python train.py --n_layer=9 --d_model=512 --n_head=8 --n_kv_head=4 --head_dim=64 --d_mlp=1344 --vocab_size=25331 --activation="swiglu" --norm="rmsnorm" --norm_place="pre" --norm_eps=1e-05 --positions="rope" --rope_base=2510.0 --rope_fraction=1.0 --qk_norm=true --attn_scale=0.174 --bias="qkv" --tie_embeddings=true --parallel_block=false --init="normal" --init_std_qkv=0.0412 --init_std_o=0.00971 --init_std_up=0.0412 --init_std_down=0.00599 --optimizer="muon_variant" --lr=0.0227 --lr_mult_o=3.0 --lr_mult_down=2.0 --beta1=0.95 --lr_head=0.00951 --warmup_steps=48 --schedule="wsd" --decay_fraction=0.709 --decay_shape="linear" --final_lr_fraction=0.1 --batch_tokens=262144 --seq_len=768 --doc_mask=true --train_tokens=2072000000 --steps=7905 --dataset="wikipedia_en"
MLP neurons of a small language model. Each row is named by its layer, matrix (gate and up: input weights; down: output weights) and neuron, and shows model dimensions 288-383. Each number is 500 + 40 x the weight over its row's rms, rounded and kept within 0 to 999. Numbers have three digits each. A neuron's up and down rows have the sign that makes its largest values positive.
After each neuron's rows, "fires on" lists the tokens most often at its 100 highest values on Wikipedia text that the model never trained on. A number after a token or word is its count.

L5.gate803:562508484502519501500510473531467537504562468481522555486481483473503437607541515538504586518425526433485512602509452474461545453497523514496530485504425449515497495521505484465524554450539437485530515525469573525409545438480494483409506562491484496560536514482484477504506508513477445383
L5.up803:470535463426524484470489515587503519458549506521545421478461499501524481573461494515469518470459422439478532547494509415471502521479529517552467539542480517479513566451400484535560502476575487476486514499515485454497564516500438487457525494520524517530508499504486409527552512459580570469
L5.down803:477486538489456516508444572551509511513490537513526447478513455491537516508514469477520488453517495492559552484439501471556457505527541474518533482543486463488554474413510453530519502547503437460436597548438453537527540581531504486506503558458542476526541507489487453464552539477527437463
fires on: " V" 47, " v" 23, "V" 9, " Ev" 5, " (" 4

L4.gate112:494451509482509499522492452516488485462478583445516481532445415477452475427467556501462489496495416468455485461592532446502474539436466501503512529499445473570480464536467500510511481485465511611488464491480531513509507526566453573451518518426486454514469488467465459542542535564488552548
L4.up112:491500511577529429454471509591485464584504540535493478512533504477442467495543542557457523434460430440536518472551536483490553503466444515510451537450511506510464516489463512520498512527445434557480487475444509488509442455552482568507497558514467545498539463469434535481503509520476533508
L4.down112:496450511510429545472537471515488528521416530491527503495551600415491510538517469462575509555476543523498432475502444531555507454477475527504413514469500532517471522459527505484578452486484445450402518509490439506494533457547545485519527518551523538537537546511543441469519524467505503497
fires on: ":" 20, "." 16, " first" 7, "==\n" 7, ":\n\n" 5, " including" 5

L4.gate1318:503479546448458436535457497432493460536421544474518522504491519525475531516496542469424538536433501456499498506492513418492490528516444454451482493545533452486487523409494445506503507555504485526430475536480509509504541539505441526514466435520550501509473441513436470449486536508493556520
L4.up1318:425460529526580478488435440495477505566460504524523544505549524429501478450500480483472543526495496559501521439416509503443488466483527505515493483498535544472485514466513530523501474473523453472481460476448507471538417463480465494506454429516488554506527506524493368426532499546509569481
L4.down1318:496478506498510454440480477457529541441488498464481516544481465552496500501433466479533508516467532539502514497478431532504506513452506461449519480452563435574493563551461520524463577458515482508458471537355502590466512494438477509454517490504513494450501502531482516519504462581492501554
fires on: " |" 27, " at" 12, "|" 10, " to" 7, " with" 6, " against" 4

L4.gate908:511542465448481539418535477528543566464475453478567381474455503444565507553455544451518516510484494524531512485532451495501538560471538488409516479544492473437486525522475509455521536520491479489506497544520524553522492516529520474459477547498481482465451532432524421543577505549491500495
L4.up908:426470542524501444509550486546516482441505554497609475469471465507472549457566538503420495513531426497521568493476525473477429463529459471454541539522514496408512594499588526527501505486489479522523509490502583545512465532507479482535487497464512429534454502573494489478552530490537515459
L4.down908:492546463529492472483564479579462490513513568483588483516506461464514492559513544459528446544503448524544511526495506470481439481486532457542569519549468457506508518501508496481424484487517493473560470539524549471518429519511541530510545532437410528514506570493574455507588347445505445497
fires on: " more" 18, " public" 18, " self" 7, " Co" 7, "More" 5, "Other" 4

L4.gate153:511487540488557509536537487585517521478401428451485484531511492528487496499461504482500496457504500475516513481471438536532482573578444577487503516460524447496455483416501457398602506462483467497444486540521497484513475532526573471530470523573559589509481474474515463427510552472565454532
L4.up153:478584501476506539519549543523465479540457517433495520517496570466516514467548453480501494516512494534508510419455478504472467522474572504462522540464555466517500524504501484487436511520549453468508430525548434442504509518506500460584590531484429560461440530531468549495511497444545489508
L4.down153:479547506550492502545497457348485586513534523489430572508457517455518506491517473560520540514550494503461498447491478517483425535440524457508476455411479475481528515509510510508492505518547538483454486480216493454559542506514420536532502509509461457504541512475470409454532453524524483505
fires on: " by" 29, " of" 16, " with" 15, " announced" 7, " to" 6

L4.gate24:534528519508531500516472509469464519542559524454513484414523496531479453487490455474474555549538509519549534500481554604455479513501467475494551492520520461490428469436428472534569507459559506563395469475525408481501530481396552471494547508542451551511496519487468439544472475476473522456
L4.up24:532464525545513451478479514613446652508461517463467518413500509502490474490538524529543532590487516470490531511475542532442507517532514522461545578483533544473536555504455460488538530482536621530397440508468457553443464497545480514475527493534458476526490509478469408545486539510431477492
L4.down24:489493479491492527545449506570568558536526504556500501502520448521519478474483510437477514538478458519547467539426504499485523550465523508463528539492554544507492550496471495461580445553519524480383386463474445498399560512553532559531509543479455524524579567542510592480497540486504483478
fires on: "In" 17, " In" 16, " in" 14, " of" 8, " During" 7, " finished" 4

L4.gate514:473416512489520515548537458493524517567504538557432446554475473445569516515535537509441505551493506450555462421512507551518484502464488517470591402446516515477414460499452473504518524610524529521562524512448565482502491518477420532550477535495494454471522462488513485572491511483530469442
L4.up514:479508455543501522451490447487500479517540522503460490506469474503436483493541551510547576488469464432465542422530539548502572510526568563469579522427488510438499449542511470507472489534553496556496552441511500493502511502437470560540486581474453478476589465565503540565515595427496450433
L4.down514:480483480542441503506474493465523568499502462416459472440508524424491461492443521552407507542518463437501474526521479530554540564528448442535476495422535489518545461463523500502488498470500474496492486537465492507495504562443480517528441480512546531435499571541493559517554548483499464596
fires on: " Kh" 13, " O" 12, " a" 11, "'" 10, " Q" 9, " “" 8

L4.gate520:489492575540532535500551505468455582545497503450511507473555553512539535576453407545476494546451560455465514526497526542423475427556480463464469545578494497558505533501472433506478494512479548583464447495493491453522557512462473501493525497508557515504472440592486532426509554602509511533
L4.up520:509553544477435454487489497495449461482521552485518499528514502477476557501530468414534569499529516468487470438505559500471501408420499518492480492476424469576526474544511518506470511502523472498478505462540467542598516450477446491561495521566484528453555521522451496505529565558529509505
L4.down520:472514493563491488475458453437463496529503473454477527504524575563483463474496433482559436478492488498450545510556431509451487494522472418435487501499552479494439560507477499519451536564535564512435467493182510502466469500449481576471519524494465464514496455531536552465491472558501479411
fires on: " |" 31, " of" 17, " in" 17, "," 6, " and" 6

L5.gate1027:550532571549480502565525479505510537520559492385500505501480578533485500481578450500528494429514477464542495448502550546506467493470446498487501529474519544475452525503486497588564537480543447467531498477459515449489509534557457534440506490513441459451465547464537499444530519523510510479
L5.up1027:499458513528496580459478488591544502475507510480557549501388543502509559511600486579506524432484522501467487441476474523514466491520433570477539474528508464441477548493516494486541489529474476473519449568523537554499545520473506478428446450451494580575511436493462541515480519496543498432
L5.down1027:549548496556499489517539486500507434554442471497574455512476552476468556533441499536433497522479415537580435522527491479547450477549452460435469460560516441512511496522496516453500488497516477554491497421411527542469473524475426493578535544542508547493529504486499445466512559508573514494
fires on: " and" 26, " South" 20, "," 7, " &" 4, "/" 4, " Hong" 4

L4.gate1005:448469450503446552548542456487512488528517555412496486583508481486501597475551453519543510499477519545537541430480520504425499547515423548482487417448444515437462458490480449535564561423493445504525484485591472549506492508504483480518489547568557518511509534489396507495488432528500508513
L4.up1005:506514495529544510508612462519523529531510487516507409465448490488534523538498491481460475452553556507502500458504486485486532502386525472507503505449439461469483580512513504524421489521548493548459515486539445461456472547556517499442434480522501532539546525485542460513456633415540492491
L4.down1005:494468535491569525437504468495490438475411553502478412469441488464510527465504476479503457540518603457564504539471486450494490513563435457465545481510552565559474546512503516505530506426517441503459512472468522565485454450518468470543511467483500607511505485505489510541468505424520509466
fires on: " and" 87

L4.gate683:550418539485540514518491497515487447505537484499523475497518544538417500495525572478587540515458541492532523518542498504556502505503498507422569533495485460594503534495505440592487515432594546552493617525495407498479462484490555509587547478511487508528522478478413541480541559518474461514
L4.up683:479509555491464408523527562513467490531527533504610493501526561462486418439511610477546466462592549513547494506509468510585555576528461514537518525436471509477561575496562499455483565474482468511512520492478430575497514461512524483528481515461513561534518496492580534516454454572497485496
L4.down683:435522482554535482602452497520472492491526521507447515472500574494533522413491461501499563529444498493475493520487479521475423536496476511504487444526514506507498493518535528487545478509551479493482453462179580562505498469500536480449515518536484523432509540545508469500518470496503566503
fires on: "," 47, " by" 8, " later" 4

L4.gate71:588492541531559490470563508496501561581557487460442507488540461500516485466464461436460486505557480540489453529471434486543567439507478435533507517444478470483574477513481493524518489457417504474506503461472401472525506426492479583496499482563475561537530465510468505530481491474479451551
L4.up71:458476513572482524497511474471511428510570507533503539557489478504515500551578517515476478412459474506431508515538529479472535482491478480529504508500505511503655478582505519538471383530552536525464601496493501501535466455514520484581485512557502560511467516634534498495483499537522535481
L4.down71:538481501435568512441582425482457525543533391508496510567538468507479539483531491512526578517516488517457551515489463485467528530479516485524478471467498517500504462476496475488533480542523501468530484598434430430485465583477435501510492596496486450519525466473481478432466476489524498562
fires on: "," 22, " the" 20, " as" 8, " and" 7, " designated" 4, " species" 4

L4.gate208:483440547508525577466501538421465456510533533471515417377574512499504473488469472501520508465525453475561470469482544492517500534491486467548498515521517514449520477493487488484499479460442547444507476487480506494508434464595466547519523467452498485521569430461474497532516370495505514583
L4.up208:455472538548487522468504443516464451557484473508545466519489462453475531551490497559522525485487484480453600484450544494487437448581537458460579580431509524467444524493504583421543449513430433507484495455556389476434500518448521467501513587505623399516507558503529494523430496495471434527
L4.down208:473550481543529494526471442482442507487545499486468454545494475547449512588568534493502449430480442557401521499505502457528478527450455562445508505476460472560448534466560515507495422498493529502473463494520506537479472498532493478461484487490481561548560520474503477498536484541545484521
fires on: "," 72, ")," 6, " which" 5

L4.gate249:497541510547463544553537588488497455500494492491477474499449513505436499468561420502536458469622397532506485435484496430461441478460443387485520521529535454423458443445485518504482474462541454562420477463479545482540558529477542575566444481496493485527507462461510459453526537450517441486
L4.up249:630513531525521527497539507469477413505543475493519423499478519501491482510521482531415577472495512500499489546461547462509576556399467473534515442487461474495541486535479505598462453473459455582560507518458552468538517459461443462533460487545558477518515470487463504549498410503462469531
L4.down249:431443478509502482498516485537496546461480530518500470536594578446519519527520520540530510586505525535470519495437473483496507540554558510476483539498484544534537457505468500425474510532510487551444475501245507476508564460502504479531525482483483518537501476489529457412507519483548484490
fires on: " and" 15, "." 14, " or" 9, " known" 7, " also" 7, ";" 5

L5.gate184:484449486531499507466499526440495594445449444474538534509485483456564506524478521482545500505509526490537545499495462507527480457490452556521531468523510534488549525474485485455477547503507500516548550483469494485566523491528456526574532468411488513520496450483506513507572499472568551524
L5.up184:487407480509508430517502514536488491471499531483518573570535400498536498578541539538490499499604577426523526501563509496459520500536463530489517495501541542440472440469516547463465500491504505481508557500471536461490581539492457522486478506497527470455521488479393479509543575468583557566
L5.down184:463497556512467562481492531534532458490490482464503519485492558549535578651505463545578506457553463486504512509489502481533526487481468552490544513511545558520488544452441464447473496530536464503509534487502500551507542540565489486489489440501482506502409505587405497539504535442526506512
fires on: "," 26, "′" 16, ":" 12, "." 10, " " 4

L4.gate720:499476531471588482456489485564532461481518439496555538423487468513458464496457484571479546480518562557488583544519520422504501499510536450511496445503509451419418502508489526511537545426457541580517436509498479516502526504506469549485510497515510506508419438489460494482442553471600583500
L4.up720:574470496490451499477483464495468516487556551488437518440498455463488502572512514516527547464476527468550471571523528437522533496517467479451475431516490470499405471460472497531554535491566445504509505499525498543525487566473513568454480505478512576443435452517534476520466416452507502498
L4.down720:446403446561559493503485566580483507577499488442492514533494537481466484418490474496450499471500485517541465559499503497485500492540570475516523498418457472464535453472483468467396536469492436467396500442475527523437452508456520526532580552511484517500503460559523477563485488458536533533
fires on: "{" 19, "_{" 12, " ^{(" 11, "–" 9, " \"" 8, "^{" 7

L5.gate581:481562529466539463505476543563496517506501447399456508469502498424514536465542492478507485466537471418541521537482498494505500489508470533495470474415467526450497501570534451554514475458472460473518501563511419449592423432525515417466510505462494479429544468533514489489490540461507534489
L5.up581:519451522509501502524540483506454482505533511453441484491512483382444530483562529486533485506491418490497557550549512478568492546477495504494513548395447456462513458518557422473543475524485564430526513571412533491462496485527506513545533522506502439534491577492480494472493523519526480544
L5.down581:524530487567461558555499461453489467426544464491539477527456454604453524486539482519513547538534419570557471599542480489524500553441534565506459490487490587463492497506540525468507480479466523491492399557495520488458451491519541483482535557513541523508589398484548534522512543407498535490
fires on: "8" 28, "9" 24, "–" 4

L4.gate622:543455484556575554488473504468459516520558474520489539534444503454539487501486478534538456506566549488429486537493521501538573460434511511499487497517466497490531470570532453523522536553559449503457513499474489543554439531476520477538464450441515508531498467501494543502540514523482497481
L4.up622:500492471526554461493492438544545528504478493554517499504437529511526499510576458484546499457548418543502527532472509426501543415504466526495498475535479571471488497571540462557484452466548557457556504448476483555546439484481516490424496536542533477537485539517504482468530500470526476511
L4.down622:521508476522501491453485464537482547459555540574493484516462477524406477523514496491467424526490522441521509480472517431486492533481544472516447550469438538519490480509482503479563503464491542458552488477526568498511553548412562502449433563507485470502524508515494452525491448423475472501
fires on: " and" 23, " more" 22, " most" 19, "," 6, " less" 4

L4.gate311:487450533479543504498500577398490476509548514491499516536531470488446504500552551499425529461560438503485517552508431405503444501489474583541518468514456503517453464478555587535385504499557525493529419514504472492579503511464466476487446515569467452498512531520478434497550472453519512475
L4.up311:498440481489491517470435511560483547532488480473510567491480446493509504568587544439550492491411479473506535510453503494466493504499512474469451482386420567421525462528528499488540566432536535507417501533471375491486490477453520481405429548527507499556473515505529477547528491479501515462
L4.down311:454517518459579482426534557491503530454526461438440489462531536521507448507496473421480519471458514492515498465528447405504443550562481590462470451480532483555470485476509508515501495510516434511500532509532483478475568486484578521555565518503533478485450536526455449481484502460461467488
fires on: " by" 31, " of" 11, " be" 11, " or" 7, " either" 4

L5.gate1044:473587514519503524471564607498484558478569541464494547534535533412476474471536525571539512495465544495472454455535483481431477423525534449518430504563527495458434510512524536404478496544495497456488484439525546513504444566457480485543484573548418560500473520486502546465477427530420506412
L5.up1044:493488505508466536463435512487486444533456530532459451426483525469509552435497552511437530447504538465445506458524505433495485383498508417554482482544499450497441557448476453525477426466502468450445496515493485497533418486468556513478475496526457448509539533459541448499517476555448487474
L5.down1044:537492481556423521432502547511502540533474530492541565554602534433495532470525452551520498534488517458398561490551498539416472501455467473461514537443462534529470528494497452538536551494475539515467513521412434474583444549490558440506501528408429489556522527481543446439452427515472472466
fires on: "," 41, " was" 13, " also" 6, " were" 4

L4.gate448:443509500529470468528497549517556440479441478553514515441505531504546479525484480509468549457508582542535553469460524478535480478491435470453512548535494552474534468544443504454444445481513473465492506525544484487508440496462519561489553566505563496488440497485515605507483568479451530537
L4.up448:487489513482471439494457497491552524513502480595544465529521462528521464482507469549441427449511518461478531489477522486536552472526503469542510478506481513494485447504493455554496482462460565574560524504407440518471516503492456513548534471470507460500438444479409486531562527519485582505
L4.down448:530542547500377479483550557503572472493510475483396486509488577481493482523557540553474364501526499494536481508535495570454550476462425522499517485506482498469464501492506525496524569435450462540534459457465505477514490496433497530469497581523465434542496580465526434493562489502527495532
fires on: "," 54, " and" 14, " h" 10, " but" 6, " did" 4

L5.gate1236:480471518560492472605496516542502410420484382498516445463474422438529571435509509493516486512475471518522457525446519472516547452506495475548535493476480492457465422508466474527502483519464528520482460508574483413562445488481537537553504453510587430495525460475516575470491548516476450455
L5.up1236:475447495468525439480547507514516517434528472512648485427517508409455488502467583493522504497529527519524543482515531482580506439545515552460508502453537516475552494466542418496480520545499477482473542461506502490510501526557480489508513526558435540519464474529567551490478524556492487511
L5.down1236:467486406516474539515486507463498538483571512522450511499457465439458506484507479462483534489512415479467484516610500503583514499453445547530515441589490434506482469542528477498471457518460524486453520473649574480513548475542472436556508548486492525531512429480552481481467521512502501520
fires on: "7" 26, "8" 18, "9" 10, "," 6, "5" 5, "4" 5

L4.gate1098:553544488548521504529484508565449527495482446568471465444476524520555551547423498527494551493530454500573503542537546553450535574481465518563514437428487463441419481459474473505515486512476550538533538487519520538464569438523487513559512477507481471536477435505457468544522541496551570454
L4.up1098:490532492532511471516484454550513479477548508492480402522480506515542522519477462498502529442459510531411473492555543612529596511433474457482509502468484409531524485515448436448507494419498575442500510459545509551539535433511500523494497482521572498538470531477562490498505512512503506503
L4.down1098:541550530510491518458538468489528565468473523453541463476484479508505497496441494418533474485444531500438560525455471524438547466530542502462538502544519511489477560590462450554510503474444524480499479536301488496432574588443504484512552506501507437456447504530460505496473440517513522462
fires on: " in" 60, " of" 14

L4.gate187:463487526461427464532505549545463558492560500501448515404436460466430495383566442539468509494464491498515540478536490430498544466520494502442492504505538458522464562497506570483475477488474513460503545466546515483538463456498464541509550493467535503521528466467505531485527512517560491520
L4.up187:501521537544460561471523518491472393556502444479542568501551522515421542432505520499461500461506483447565503539434484529514489479556494523571479513504426453551563495529535514435492460542467514510479597503496523501495481438457471463441442485496534469584547587519537474566417533595563554577
L4.down187:553502487466474481513490453499482500496492501551411519540547501485498557509542437486469553465502530546524539471555585485464447438471471543535496504484527559529491498481495487521532505539531538518529479473395503513500421494570497485479506461470503548532483528539505508518426520509519426523
fires on: "," 64, " a" 13

L5.gate1198:472522525425560574495525486509524439528441526519536459554427450451508518540453541468473527389523487573525497545439508421523453576471482475458467581466457427487478507521471579551531434409466497492395503574509454513458454463566484437497543500523478490514504487486558528514441578512491531548
L5.up1198:528527540517506440553486483484384483458510587554520467607478469581518463434448515573525490443430454466510507475514475523435491558467527543484499456454549499474475500466438459480507481487504473540496503580440493502495534463566553501534538507488537554517463459500518511542517486500466518502
L5.down1198:427524453473490516540534535482524510507501575508464575468518467492475453507514528545525490547490475490469448538543520502552508501470460533524562539470501493466466468492535564567422465451505540479453451513493554471495532445494513505405433485465569497521565498470535495506527482532472547522
fires on: "," 34, "." 33, " result" 6

L5.gate598:513463435488535489537500506480500523498497525542507557429612541427495458465509448591543480456525498480528506524442533513487455541437506554481482454472522451465497536431497462501496480512417448534474432563506528510515546496442476509502404506552492460518502487538501414546448506536528491499
L5.up598:471504513548508529499487566458510527502497496506518488517487494478470505548565449496446485535510527457534490455475585547426526562563500431515444516550542477477434517514425465478575522529440500470487451481617491477480509461543631451519519494488512501432423446456483460508441483462516503536
L5.down598:536480384526478503504567589527518422532531520438509450446561562470530515459585484580440473476520481441553556531461515537485495425562505515425556541470512520457531512487504550424486520469483511405503513456648501517467478524486498475531485470528512486513497456547484476464456495446499484503
fires on: "-" 41, "–" 15, " \"" 10, "—" 9, " -" 6, " (" 4

L4.gate836:527517567481520446500517382484490471541469546492434513523483418517465466476452482489536584477487463461469475533481479514482508488548528493503484481425507502548438551537569554526459555492484479495480499501450512516477533494500537584464509529572467445574527492519458467523493480470502482458
L4.up836:574533552516480553541484527526500530464443575472508467540550478462505505526524601476526510491477505520490533538463484547537491550497487442442526456456459501458522508522498407488428480497492513456610516489563508504473553507513517454513490478551509440491484424480491518487505459427493515472
L4.down836:480579503523482467519460492484516490510455484473463497507527376525473491550470511494453394494537494532504449456509516530488511521470538525564497497505513477509438381507489581479529528479445540479410512523188507483499460530482518505487510511471511525518557518531584493529470579442543446557
fires on: " to" 33, " of" 22, " on" 17, " with" 12

L4.gate5:485478524534521470483542448550528474502512465464568450510483458515509566454558526483560471401533531585464493466489555521526542485504547522549506548515476447544530446494479495465551468549528509438468540435547479526505462447508515459506582482474490531477491481518528533510503585520527550471
L4.up5:493519443520442509510538482479475541430519487445464486477524547525476556530496513561573496480505509478488436419437516532477490467489504556484473563527456491519468448462513507518503519470486542547507424546404545543531470419558460397502539524531530546553481465544430555520559443495571476463
L4.down5:601478510492444528513550458552474513497445502422478500526504478553484421516495483545521513540555462525445550543503519541497510529530551535526504506581510445497541443489525531494538504464510503559464551520465511495450466571535540430596474515537489444543504489541457529459543555521545571491
fires on: " States" 18, " American" 14, " US" 13, " Asia" 7, " Pacific" 4

L4.gate1263:505567480516497515424471531538473520557516532469459562470535462494513538535478545500490477472500440466475470512420496493516442482508429516494505450518502468501469521538512507569529509453525473572530418499495558527471510445407477486529491556540495574447512505505483427483553511480507495502
L4.up1263:485532484544514507486506580514531548507514586432489451442567538478513541476471510466484540541507470544495508477471472508517553524487486516454584600509514513504474456494458463459533482489504492461478591548560505460523422537397438445507501456510520511552527475448499527551506576521551460532
L4.down1263:496575458470514607550532469551496487508512500484493503515441507494472520528520473494508499527488468489523549472509503515422537499437551478515484464495509489436526548459502555451519552492457474507468510443396491474530468510514546567460506522438527505496545567518513474472525385418515469527
fires on: " of" 53, " in" 20, "In" 10, " In" 7, " the" 4

L5.gate1056:493478508507547521463571416449457508512409541441574564477475449564469569482543492490570512518525530499533475527525478503505504459512494498536455526441492469479533475501499529516503491482565479551469510438509477518508462464530507424514530503457513503534488464543395497489521530462467449441
L5.up1056:493506534526528589519527437503508489494518499544543470465556500482455540481458570497498510553425605564506519442476476531534459507470527461511468507478500549410463467560484424383519488446563516470470489500456436492520525520534503522490506562513400507506577457488496432576470495471515462473
L5.down1056:532474430466506486538539474460507484466489401489549466471475435528489543549476470493577469532536533540513489540450509433515539515496516401499483537496489454512504472534468474517470457470516474509498504449489532506552478474453527458583493498515520532497478478502546472512452493487481542494
fires on: " and" 52, " in" 28, "," 8

L5.gate842:498391506527563488517527465443496546478436536564547511585497485538504550505544480503486489552432522525519609560444495496437499528485551529556513483534501561431556484517480483539484535494474541570545543480475452542489479507506511476508541471446545509543537514445555515494479578469524480497
L5.up842:434470484473477463569469508563539563513573468476515591531554506496445477475485476512483527483486514521506472534498500495530528509443514501503512484411455475556525540528532506546531499552580445476527462569490564499561511476457502482577553517564471489545546506507413489472419488537440506527
L5.down842:523545470471435515520485528552594475553495509470501496523497545524475532534569444497539490463480411493475509510572448556483461429548498588448545556531488467506505556443497498485464479465558536534505499463614538414466492544443473506490549468449499420521513517498505474506435494481445490513
fires on: "." 68, " de" 9, ":" 5, " not" 4

L5.gate35:543490539499522510566516522471500475523495502437531522499505587478535505491504473573472494551520509473479469473473499448519447475486410531482452488538450475451456587517495387591539464538495500434519465448565498482553470528445478476485485439535476555501489517476510507520533443512491505534
L5.up35:498475485547454462544469459486514414475498507438515501515514528471493468529447536479535466469473522528525525517464458516508475535513508473517452490459478496519463492623495457500494452452518534464459520544467532516528495480455466500509498490478499435568583421473514478453451430557526469545
L5.down35:523520509488525495490506504460507525546434479545455541473463512469498516545476563501474396514542493469550531469418468459484503435431520415483489455479510574507510490449478496434494502510421500491532415434632503513586520586514501469533495551466500505457593550469489521524533461540474472485
fires on: " and" 44, "," 33, " (" 5, " or" 5

L4.gate95:547526485482467532530548443502451427495552475459528481528456581562494423484435500483520545501465495509504561524433521456466548508513497490450475452511463494519468504466487499473538430545577463412492474475468549472538487446519509461465500491518479461439463525486503471490571476498517483422
L4.up95:562510503502513473526462575513485476473526465492480492442517529491479484513479515533483532604477446447561511491506527480484511489466535491506437505507473478487493510504498510508505471503489521488547516517442450447540490477481446538497519532522466462526546543480507487509557544448504522502
L4.down95:479484554525464521571474537466523464526407455535496432585546537507524541493491507503521474629524444474546462514420508535530498486510573555505411509500496537549554542430520494507485477517543525428473506486592518456489437515503498522515469501518450572484510527477520559515557437428536453491
fires on: " V" 53, " d" 18, " D" 8, " v" 7, " Ph" 6

L4.gate866:549503511438558461551455566397463479453519520441469460517481503508522533534557438436505442528452490460494487539465488528563536558468450473468530540522524416471469552533535562502510483464513533494515652502480480599461487495471509509511536440537451566540444564490517447593484536511606477552
L4.up866:470486513507479485504495461508525516508471502524559497532495513521530542505550420472545462454464440542575473451440495537460488499525543491495550520505429465524453477503573512529451511573486500470454517428522590491499490501449509463508515448476524485432500553545468512469580503434498574498
L4.down866:443512451444521591448475510430474422490524449429494542543467494497473439495517473498451524479490509460493556473497424465502493513534476519460517452480515431531546509523547551506546530510570435570483536510216549394537452511519486539446487540539455525538520469539479525605468451541521530491
fires on: " of" 43, " on" 8, " at" 6, " by" 6, ":" 5, " for" 5

L4.gate39:498542478503423448480464501473494543559535448510498602509527453477474540560510440520522448478473492543469484490531431470509470518478505429554513456453527497485453483492431512582526500456474488470535459472471464506458409422544495560514570556520483499496541496492442502504491499475454490533
L4.up39:598529493529503488545462511524550456490483511489523466505458563482538541515464555457451519467567484533499533529450434446521505516466446433508459539447514452480509505460438499494489512526398530501423471526459445543524487482417508526489505528550469484480466524511536545495456507555514543455
L4.down39:504586519499505493483535480444496464484486451446421483496495514427477521496486511491503537473514553456470495549507463424476512430582452476520561538477429441513440504533485495477532463499443450522505480421383516539457485563541517493482505567547475457515580528528487461468471509469517464572
fires on: " and" 28, "In" 15, " In" 11, "." 10, " in" 7, "'s" 5

L5.gate387:488464455502540536517493515498507448534457542526526469486473523539502519516531560567497531535548486473516502466450532538555549440570545512481556527553504443409496476498483445543558496482449531546532472526519505499456517495465539511434519454519465511533462559544461467526532468568495472512
L5.up387:510474539491479535513546490470510473507470428545545459531481485492487502526510471523549484543524470488531463520489502507553486496509542589499463546523508506586592514573517441546592524479488472551540569467394531564524447477553478467488509435487485500470494486478456521568527454501575485471
L5.down387:548455546548506491512488502486470516570498437420544495487426519498580529473496497512517483533539416534558529406522484498567545493497526523492532508500497539546564483534471574529487480492525474526495569538482498518478508489471523495539574507440472460546499565505478482501493509461521525521
fires on: " National" 20, " States" 17, " national" 7, " American" 6, " nation" 5, " Australian" 5

L5.gate165:570489523543560515493483529549501492435526494512405462521537523525522448522519525446556469565556419597501553464502517510528505415530457521480480502537515464521509521496451504541494616494479484480466534499507452461588518527466427427510514530441449506458491524466420476506538504517537453462
L5.up165:486517466490511497506468369525467491454479454495560501538458516454440507511493514517506464429504467555478532496505473515458509518517472521516501577521489516412528504507609525484513491501488546539444513529487433529526515571505563435520446533496495494465490532484475521535438542548526523605
L5.down165:487544524450418508519471491541533543500565535454511510532444602541511483493422538490437452507507530506556518528515448546483544571437531455446540536523466510520453490498517444569513488548518509500567516564480553501482453531465544486517478536510557471519422591459528439492497540475485546541
fires on: "." 38, " and" 15, ".\n\n" 9, "," 6, " " 6, " The" 4

L5.gate956:476457537498524459556559558550486492443536517554536516478569469456541505474573537500467452589493450491492485521518476458543472510503407446495504459487490566547592495480510465468497528519445459463461506538429408534544481526570433498519475423540530492505480505513527494502523523506522472483
L5.up956:501527541492526438530540481579450474480552473505492612517516459494505548451583603490459432506442514403457456483513464547507480488555470509531471516525494537521510529499525478534564470498494506477417465475412391434498491524532502527459493525496558471461538514433460428558446527486539511470
L5.down956:464523493492506494505524403502455474463556516525484467547490460478578525510557472473469457483546484486511557472510459501536526498513480475507485530509509577545493580506563541500498494506505458563456456446345438441483554475452479426444522475492497497463512492512535547519514498477550418575
fires on: " and" 24, " to" 23, " or" 15, " by" 7, " –" 6

L4.gate470:530490506489485496529381515508513554537503489501480475487492470499534523517458514530513473496532480523511446509484525506500532452442544508468517466451531446499487448522423524555488493508530487537567520581473544530560561519464422453474550496481508483476518460529511559531505578445522495439
L4.up470:470490449517507482524550482524449505506463485532500382494460532536446404491528569510557453495483478528587535486525511517493544619511510437507486504451534485484508505464445499478601516483495523466508504535457481518483501446441468445485460467519487441481507517476514468539556468468531585481
L4.down470:463474474472512490483502481510473552509468489528446497505477520495493542519541493574497446483584480512545513460544552579461448554465552455529486469501497512440508540463505574497504457512560418421525473540511508514501500537471501454412592384501554452469519544527506501521500472461462475496
fires on: " Q" 25, "q" 13, " X" 9, "X" 7, " one" 6, " a" 6

L4.gate526:479548543474498559488517463547550442544461443591473572489461454509517501533400531540388537586442524519562488594462511484451519469523513515463444487540546558509435475528467458495464461480516476459517591553497460517493500519514471496520525524512490500441487465476543461525507493477490531542
L4.up526:457512506524520482483508435570529563465520494506400558595495448434512524547516465555495597499538523484466494498471523477416560494510528524480468450495487512494495539561437487563462498496518469519491468526515489503456539452464507459520587563519489499451385371474519489523466469501514505485
L4.down526:473499531528487550475439481555576520539401539521477505431474473512508478490595550505478558543525466514458484498503523483539475517508510372460534459567506495544480480548438508510484515514502495442481483439514554540498528503520502491555408467494473537434530445520453513449507459522528567475
fires on: ")" 37, "\"" 36, "}" 8, "%" 7, "'" 4, "." 4